{"num_attention_heads": 5, "head_dim": 32, "vocab_size": 4096, "norm": "layernorm", "norm_place": "pre", "init_std_up": 0.0601, "lr_mult_o": 4.0, "beta1": 0.95, "max_seq_len": 1024, "train_tokens": 109400000, "dataset": "wikipedia_en"}
MLP neurons of a small language model. Each row is named by its layer, matrix (up: input weights; down: output weights) and neuron, and shows model dimensions 96-159. Each number is 200 + 20 x the weight over its row's rms, rounded and kept within 0 to 999.
After each neuron's rows, "fires after" lists the tokens most often just before its 100 highest values on Wikipedia text that the model never trained on.

L5.up514,239,210,182,218,181,193,221,168,220,200,172,195,176,204,192,211,173,239,180,192,222,204,223,198,215,211,173,192,203,182,192,206,209,220,232,193,177,201,196,261,196,220,215,175,205,199,192,172,210,220,192,204,186,219,181,220,183,205,192,183,206,177,200,178
L5.down514,168,230,185,213,202,192,183,209,169,190,192,189,210,188,179,205,178,213,185,171,212,180,217,223,197,202,209,192,199,190,175,196,170,208,188,212,217,219,185,222,238,203,199,213,205,196,178,182,196,200,235,204,192,207,207,221,223,161,192,185,211,156,192,218
fires after: " Al", " Alex", " Val", " Sant", " Mart", " Q"

L5.up74,225,194,242,234,233,205,189,227,228,196,213,214,200,214,169,184,169,159,184,213,182,222,183,198,189,197,212,208,193,202,167,189,218,191,170,182,184,199,153,183,236,235,166,186,192,206,198,194,205,197,173,172,220,212,218,242,175,220,185,205,229,199,184,177
L5.down74,218,223,212,187,204,216,180,186,200,187,186,189,206,192,202,195,178,222,211,211,190,188,197,225,188,245,160,201,234,153,193,155,218,196,202,190,209,190,190,207,190,225,211,227,175,215,175,208,196,191,213,180,220,244,196,230,181,235,159,206,194,201,150,222
fires after: " was", " is", " g", " were", " be", " a"

L5.up260,183,220,254,199,236,196,223,156,205,224,187,175,194,181,194,206,166,191,227,211,197,183,206,169,224,205,220,152,217,197,197,190,208,217,195,182,214,162,181,186,178,222,237,203,163,199,209,160,212,206,170,198,173,178,190,205,189,192,198,237,198,178,173,208
L5.down260,175,210,208,225,197,190,238,205,173,186,204,216,204,200,188,209,173,203,191,212,206,186,173,173,221,204,206,188,191,192,206,204,234,224,177,166,195,191,198,213,216,185,170,209,217,183,209,191,199,241,197,212,186,187,198,196,177,218,226,222,206,171,232,211
fires after: " r", " St", " ===", " st", " R"

L6.up26,221,202,237,184,176,203,207,204,168,196,199,189,200,213,173,237,154,210,188,215,191,180,199,223,232,211,204,176,213,209,190,198,189,224,218,210,207,216,181,166,207,189,192,211,204,193,196,230,215,219,191,191,162,212,195,199,195,194,208,209,197,184,193,193
L6.down26,202,200,199,198,181,180,210,208,190,202,199,191,235,273,171,191,217,208,200,214,229,217,208,211,194,181,217,187,208,186,161,196,194,218,194,201,184,190,193,207,185,186,194,172,220,186,214,196,228,214,183,199,230,167,251,185,226,204,197,185,215,173,208,198
fires after: " to", " dis", " ad", " not"

L5.up527,199,193,204,182,183,218,212,175,220,247,204,192,217,220,182,197,178,195,196,200,193,185,200,176,201,189,184,153,210,211,181,193,211,215,208,224,231,203,240,175,211,190,256,181,184,198,202,205,205,183,231,201,223,214,232,222,196,221,179,209,218,163,197,212
L5.down527,179,226,204,207,207,224,200,219,211,188,189,212,183,192,193,171,177,211,202,201,233,237,157,181,217,205,196,192,217,207,158,174,210,196,197,215,170,237,183,205,210,183,197,183,198,212,198,213,201,232,217,174,223,180,157,200,180,205,182,195,191,174,249,180
fires after: " was", " were", "%", ")", " is", "6"

L5.up95,203,211,189,215,188,219,194,227,230,188,195,210,173,208,186,178,183,215,206,209,216,182,202,215,229,214,259,223,218,189,177,225,177,169,222,237,236,209,183,191,196,185,200,225,178,194,190,190,203,219,199,199,185,206,204,209,234,195,182,208,192,219,174,187
L5.down95,188,207,163,191,176,223,225,207,216,202,237,211,158,229,177,211,233,181,213,235,226,187,180,212,190,200,200,184,204,214,217,223,154,215,218,182,199,185,178,195,166,189,212,202,205,199,219,161,230,205,185,198,203,196,211,219,188,206,206,182,220,225,178,191
fires after: " (", " ex", "-", " inc", "===", " |"

L5.up275,208,275,183,207,219,205,204,188,194,189,172,205,190,192,168,210,151,147,205,215,200,205,208,178,181,174,171,199,183,206,209,189,218,220,189,172,181,183,241,182,204,194,201,222,181,205,210,182,211,247,219,208,186,180,232,199,204,186,208,179,234,229,212,174
L5.down275,203,196,167,203,181,218,168,180,197,204,192,175,201,207,193,200,220,199,205,240,174,215,240,195,223,157,169,158,198,222,212,179,192,210,182,184,220,174,184,237,202,201,197,225,195,216,232,164,212,202,202,200,186,208,201,218,209,170,196,177,204,220,190,204
fires after: " v", " V", " A", " G", " Ph", " C"

L5.up427,161,208,230,200,220,179,180,204,226,192,208,155,206,194,194,234,185,214,227,170,193,202,221,184,196,175,221,197,200,209,196,152,208,156,188,185,203,205,181,182,198,192,210,214,187,177,206,244,226,255,229,216,202,262,224,211,203,215,231,174,212,222,207,182
L5.down427,160,210,227,179,218,204,195,211,190,201,213,200,209,198,231,187,224,199,194,186,212,192,217,184,211,232,217,193,213,177,162,196,168,220,185,143,200,190,173,242,210,196,226,197,240,194,174,182,187,220,203,201,202,235,203,176,213,218,212,173,192,200,224,192
fires after: " the", " a", " an", "-"

L6.up235,224,213,230,223,201,208,198,207,202,185,170,215,203,196,214,176,202,164,213,217,176,163,242,183,200,193,190,207,190,197,173,187,201,206,203,222,210,199,206,219,180,208,214,182,226,225,217,164,216,228,194,227,198,227,182,161,217,185,171,204,196,197,184,166
L6.down235,170,199,227,185,185,205,203,171,186,227,176,184,198,215,205,232,190,210,189,246,192,170,215,204,194,187,173,185,206,191,237,199,200,222,181,178,213,204,205,173,198,211,185,194,206,209,195,190,218,228,203,197,200,181,208,206,208,155,198,189,229,222,223,209
fires after: "v", " V", "av", " div"